Weights of a small transformer language model.
Size: width 384, 12 heads of 32 (4 for keys and values), vocabulary 2946.
Architecture: RMSNorm before each block, rotary positions, no biases in attention or MLP, untied embeddings.
Training: a variant of Adam for these matrices, 500M tokens.
MLP neurons of a small language model. Each row is named by its layer, matrix (gate and up: input weights) and neuron, and shows model dimensions 80-335. Each number is 128 + 32 x the weight over its row's rms, rounded and kept within 0 to 255. Numbers have three digits each. A neuron's up and down rows have the sign that makes its largest values positive.
After each neuron's rows, "fires after" lists the tokens most often just before its 100 highest values on Wikipedia text that the model never trained on; "fires in" lists the words (lower case) most often at its 100 highest values on Wikipedia text that the model never trained on.

L9.gate409:180171132099139113091027082151111149106137157118097095134116096105161145125118095115151148126133097158129122163131117103109125094144134121175171127140111106086175082136174113142142124149096133082147115063110149116175146184134100092127106120141111146133117147157103108169121119107145143135098140164172186096155119087111129112141064042129144127104105100183140092136198138150186060123135064126156107159146103020155129081088124102150122133143091084130110171110116037114190130077112156159118084140136077168141144126024158120134140179117134167083096101111059156134152127151085131143114135157097136104128125080134142117124088139181137045166073179164173109100092137117129110089109109144158104165121094135118156111138133163157118133107137148081149151192095122144182160134173141
L9.up409:106137095152196090126098101102099128132143094196105111124118105077113084125094142109138128175128140154127111165093119080116149156112150121118104147139141148136186100123144182148160146120198169166156133175128134102165093129072118119099094167158146095146132160157146121115113087142141099118106125114144185156122163166184131148074129141104102106135131175160135143096098101111125165142162163210149192073165087154101092164074132126201113149148099111106096119156137086098118064182147114158122163117165062132143130098081125146081131163117166141092155136097129087094144136189071105117111094132170101101093086136191107093084138170117137145161074121073096117176115148162172186102146119105135153083090113089177140138147153118085091161072144095129151143138159173189163095157146093
fires after: " ", "–", "2", ")\n", " ("
fires in: "3", "6", "4", "26"

L6.gate330:103098128119139143113130110168157170155116130176118144187103152102072102116068077170079134147171154120162100216066062153178172096091098136182133110110150089159095118114159110120096101115153118159117101163123212086130088112091132129158175205104137122132131120144136118122110141189162142103100144071117184168168150088148169124110119150139117105136093057094124099129152128165101195156134142090121152114193069136122157175131107068142190139117077110098123116125120148105120115104099081142178134161122114102130159120159125110104161075097057105117138159119108128150101065117111165143196207128132099088124109171145077159141084102068141171068202136109167139082093090140138158096104118138166136126116120196146131162094157108062161110191114180142183110129116083136158179087063121
L6.up330:105111128115140202107097096097161193103120156122183142103081104130159095131149154132158080117151150103086094140163133155157146212149164127107192110160095097176155089127133113150145140103081179102129123144116146200124187114107111108133177100120168144027156147178176129114110152082158185078143179149106112182086149108135166195071157155135122150053148097150102125158131129214082139140131099158110141103148122137167123149121118111094141125100175150151152103166140096156077121162101129143140069120148109061149104114111090107154146085154067163178152200109145126136138084128098071145091187114079118101111153148055167170135174164171123183098082135087146141080137120120108129145092128104136169172111133129135091078135113144102124098180080107180154109116188100157189097150122103
fires after: "9", "2", "6", "0", "8"
fires in: "1999", "1991", "1992", "2022", "1997", "2021"

L6.gate685:087108115139114140029097139143132124107114140181125102094139132144124100123157106155165135129143140130150137126180113059156189108181182149134089067142081135158141105155195098177140117140099095139187111100155105172151113150157116107126119127160170130093188070146164162167128178124128075167065084137094162133093124093136110105069141068149070115135097120102109107062106091106148104149085113095136116116148110114129098142088073143155134107096132162070096150113114065175093118131100119189149147110113130054200181136050129131113119125094116172132115108158159115095099108130071131111086120117120081106175166183191148126118112159151199154110146166103125132179159098163131042094120159143118162133142168129109160123187101106137158115066175152163114092146085111141163165185162118
L6.up685:120130128126069127087142147132137144143099090139107120078170161117108156140149134138164143127172032143109093147127151096107121164108123186131126135152132130166123125169161145147129081136106132149139100081128045139128146112158114139100180140163093157104127123101083091167137139148148139141123121158053132116059122107138114085085128103119117139142147106157104156121140146103132105141105115114088131111113167091142079136190108119113070007111145171090067122051174070170147162176133089115185181139141136131151150156098151163157142128123151125103172110130193129120063161129033115124096151113132113115196097121184182143124103123161172120208120147112126137123105075147132123125088111131103099210152113116127131099118061155145123130071138152179075114129128111165087135128196135
fires after: " ", "–", " ("
fires in: "9", "90", "93", "94"

L8.gate379:103124147115144118057124108100122143141120141106160088113176151186117123119118053109169092212169086122172179176113104068131138145080125087183139139167158157107184154104139168147062117133080146099072064125103099166144140157118131099138097145127147162141110118085157145153128169169118155167155113121103167120117140108137120145114156131103144143099165131081086118141156131131128098091126147129099096139173113058165129082118130161162124092104104140075161091175124159135107155102114158149066114087085142104238155090087149115149095114124120157114069134188114104122241124144091131111134117110081070163150057138134148136138131144117133131098073110114153096082102153073132178156145132134150118116115132160129134160165139114122109104142114114068184141131155117126168104130079162
L8.up379:144094100081105106181189096118133148094108122136170131087161109164069141169144117111074149174122145113095120201062094131122134196101093172128198098117149114133159179128098176104102129123135080138131145108190131159120079161172158076087100180084154176091089093130173143154097165150115140104122133107142076177088115123106144133131116131171121140113095134093135141154136146149109130107197159100050101111115166145065065115109133137157124118115184109076116072154157164147074096130135143134138087140138177130192081114145109191106141075146090137104102125132125124168155083160172119119134195072103143148138105100196127093118150174141171148082170129108090079089105130096120131174162174112129081161123118120071120126081178121201084086080164073131152124105116131120137091175058134
fires after: "2", "1", "0"
fires in: "2022", "2026", "2016", "2012", "2006", "2025"

L6.gate677:097086146083094109100100120149100088209112151152135065153099173166174204114142070131116115175149142070179110124175095104168156142194150145052138142145132176123097139106123115096099075170148099115112148176138064114135116126118107092118064089094195138158156078170151132134132163174105169102137115172069156105104120110139116113103154082087124088078093122113154152099089149126106145136121118048148155040187047092102106114097088118108125185109166107104099140119133150121086123153140137118166156110100175082158133096120102169069122142112159109148130118166145119107083115124152172106144082098118085080115091116143135173095127146118135132139156172110135205150122088075154158101113097170142144136093200185165097139163135174082175131124103114151088075152150107150124139089137105
L6.up677:147105113078137148121150122155115103077113148099098118072084065102129138101100066124067202130088160169120171162137074109156137139184113169120116153158108088149173122153144126119095209165140166146167135129066152128106162148135130099141117139111082068090136137164143146176136135164098125145171160158177165057084108179158124209129142136080147170145151109176123157104119100096098153179106128141112104097117183168137128172156144122126113126109142143137115146156092144107119131074117108120172087157138136182139119174135172158062169083070062146091106161124164112136159142111156117126138165137086129182135143164079072094148145183162121100171114162135093115156171131146130140177081130153074108111163115141156124074087066100140100192149178148115153103186180161136130061076089121
fires after: "7", "9", "0", " ", "8", "1"
fires in: "2009", "1999", "1979", "9", "1972", "2019"

L6.gate454:193076154130129162098109166151177145157099158163138089170073094164136139110058107081103148132153185116102100128115131175149144106161094153159169110117169125159184094084121120108134139126125203114112184175115151103136118137132111157144137104136077149106134112200072161083133164150117109095128122122126209112132154150102146160149161141105157102073095109156122157178094164130145167072170135101068155128161077117173095088095065074068109143128174126134128136131096169208166143127103111148116125123171131118166146141066105123116069041112133172161047138148123163197098148165171121096100176126143179097095150116091144079144113119135132146156089121101182125125151080125154190096112104095162100081145090161156108154089128155135111077158117152065121154116109120129096082079064160
L6.up454:160101157135138102055103140132238112131136092165141107143133087158128180132145101146154131163145133129084093134095153108166126147189167155176135140120110114158143101063156149131165130125164119128078133134161107165185107088133156118111197118136115149107122175177120134125112207143127161175132092149055147166130083104150181112103140150169136157100118123081128125130131093157136097173128094136086129172154144166162152093109104111033149082073116123093106150083139059114145133137108069128145152150161134104114142093120158142162060075120167154136081118143149143164099177151130121098063154166119128119158110116124145130144121121167149137132107146045146135106119072136134128143126151108110050130156140171138107119098123143117068087113122164059068123069142069147087151126121152
fires after: "9", "1", "8", "7"
fires in: "1999", "2019", "1989", "1979", "1919", "1991"

L9.gate261:134180137135103106095099138135140182146136104150136072175126116196148142145109114162097131141065132111128146134129165058119095096152118098158176067120119111133114078111132113125195179139121165146056147132160100130069176124163115184122123131170110133128110179121172119184146132086145049160145139126098139154148084097137124095109095094156155050129108171162059108115122176116129120114139154168164089119148176126097129118136152147134113101112117187146128159156085049125173118081190071107099136109116133144128184089117200086114161110125188117111068139160158158065159190102113198145148142169081165150124172156102127142162065145171084102129200084119123105116132180078123082193150078166121132104128133089107148168123124115102084177140129223108145165108107090129143128163147140
L9.up261:132083099078117142102173109118127129145105180155074138122151157171097061112111101096104143076140129109120105150070064131139110121156128150205112155166161173102158168134145124222134073101106116112128072134113105078137125120139149133095121177093136091078115140157067053146218153063113135111178065116099142176147147154071158101182116140139127100136116139116125127112107087127160100120133106172134166089123155151138083157122089098128215120141099131111169115090177168131130083190121146152175116125141171130149117096070113146149130132093133128109141141143182163163103111145119100082110145163149102112147126150155104095127096092118184181134057125136149149148113132181141128125141177143120151171114096152176127099175155105065215125100119090151149122144178105079112162107136168
fires after: " ", "–", " (", " +"
fires in: "0", "s", "11"

L7.gate189:120067139039081142143133107121048156162115121119115060118097117115114094117131147069116037146114128098182095077123107183201138111079115148172166150143138113130117118111150212157099176115126148146166073072103160167172149114150117116113193137096114181139156105136153166107158159205127193107111143195176149186120131109083158137163138179068171154187158164081186119088150131131121085140126173117129148136081101120128119157109132163184138163170127149096125075132117148164066111109130143149119153154105122100122123112165119123087151151101155136125141148070139104165126127149120115119130134199173094141143129138146137130055158168113062142110152140094178128110098177121155218142126071128110172106087124117163106112137087138134097093175129191156093098112189114159078144075129152
L7.up189:117151113135193150149140150130072128118164098056065124164164141128184087110078149111075128158060201101164134111130148166171165076154079088154088197134172083098183126108084144120143135114150176139153072137073150060123073108083081197175119110094096096150097141096083182065132080170110138138133135160159090127122107122097154136130116149081113152143158150116172169119156112094162175149169155149103143139130083114148139113135166146135138159107085143149122109194064130179152143153116084116197171139156065109106161116130202128101111095065092111190162141120150093087168130108108187049137106098098179112114140145041216154109134126155101098146127139103110092142146141134109104082169106129090082083097164105106117118105126180073139136141157128073117128138145118117135118143092135
fires after: "0", "1", "9", "2", ","
fires in: "2012", "2020", "2021", "2022", "2024", "2023"

L8.gate625:119079115069145198097141150089135079089123116152122165182138135151109175159131093175061156128171124149121093175161133163159103123153129105143089115133096116155153103147160138132131140142174124153146117156145113150138099106124124149126103173131154113110061107126140122089129107146106111097148109100141081164177140138069074135144125087156075166150112155118128089165173182116157101178114097113125141091147077136111156116072157089107163113115060166113089164092083061167123131110141098149026182167089132127124115064141174137097145116097108135127086203095159106080164138170081153073155042096132156115079100111107086139191125100168110062123093152108110115129068134147125071153140131116187130096093139117109141203150116144114160147166075161054173147088136110173180094171077170
L8.up625:153131123118126125102168142144133059166112114172094099106103116170142113118107117106156132160130055127115173088112079125123172143123158173145141122162115077152141117119219110118141151133122054113156163135117140119159178082116098122120151096130117091114118131114183112187168163082131086111111145155130175147111068120161143128100158112154145119047132160148103128147093133104154126169113112105139106191180160115113176060157131102116143101112110153127137131139126148118124125128173146095093130112152094100118119099111103143109129149090175181127111123114116203132054124143164109135220190165163091182177101097177140159084086111150129091076141164162162116129095111174116136154129109142118073185148102149103117120207166100146079085148108107178083133151130074091070117109155086
fires after: " ", "–", " +"
fires in: "3", "2", "22", "2022", "2000"

L7.gate520:132107114128089153118100094110123128165110187136158059101092146115105170160140147090135106156148126135144081159156148154131141081099102108123135167111153174170132104110125163085089096098157084190093109106085118137141174148109143142148078135164196097103106104114115115155106133115098150122146090163126135145111181102186150162091171136079099141139108108086106133094191141130158092168137156166124218104152106108131166149130127177117115138155162156064121074120166148070081125136085061150166118156090085095126065161174111184074161095176158114103111145180129121128181107112112074124113081107066104112165050139094116178182158132120077147141148110114132180158155127097189167182097119142113133182116101103184077154132149153108141132113130154161121158150115100151056150121149121
L7.up520:140101120139162102125113118101178110098093118118064167102130175173128138095136142101175149122152161122105163215127094127056140125174049087105090125149167131100139150127163115096161161088192124157177170114143116164153145142101141161103110145050086205056169115163175169121091103115110075154078192076125123090146116092139150054129112117136119054140102151140114116151127074099134169146217125173109136170163226129095164137137115061166146145096146110139123097129142128127107162136129165102113123090150118121053086164069190108142140065113135088211150098109143109147122117080146146110131124079183111142116159136163121142136125160122149121109145132164085111129103150137122082063186112100126110140162121113093169168133170059096063130088160084115149118130177152122099095108102105
fires after: "1", "0", ","
fires in: "10", "100", "10th"

L8.gate366:108161115128144123081129083094091149132105119088109081183109138108122120130127071179121185184100067143172193141141154107163128096103162109192086136160159093073149176158169136122093142147082079177081127105121132086095208114110102084100156110111084143146150127098147150132117100070152132148156150136084152142150137141165127131150085160050177101142160104112084203122167126134139111121148178145163165181118158139104111184123192137118159152190160153033119109153060092136178127089137113132137092106161138141108112152110124114128158080183125091108086076149120173109161127084078102111104098128098100119104161110080079139154106183181172147141124119162154136127103164082103098157129140190150123141145080075139094134098083169126107141090153110116113168123140142135072165139128126
L8.up366:120111161164176097207129122116161141139140153087084109182157124107134157109158176134081124152130088124147096163174179187107131152071079151126146110083122147076158174138067138116103122090159081080120124130116142117061101125141110148125104152127095154169099171070148116109083178140149175117143174096131116120108085103136158116151126183124185107142104102091147146131150099154109121085112077156137111131097159134105109095164094089197156171148211147110124071099121119100165142124188119093081131136193076175080089161158110119112148141076133112121168126105110075091115134135183061129099158181113118073090149116130170190146181142138110145139082104122044067120130126120130166130134068121115100136086128130121074082105104087148073147127147132087119157115154121092115079159096088
fires after: "0", "1", "9"
fires in: "2009", "2008", "2007", "10", "2006", "100"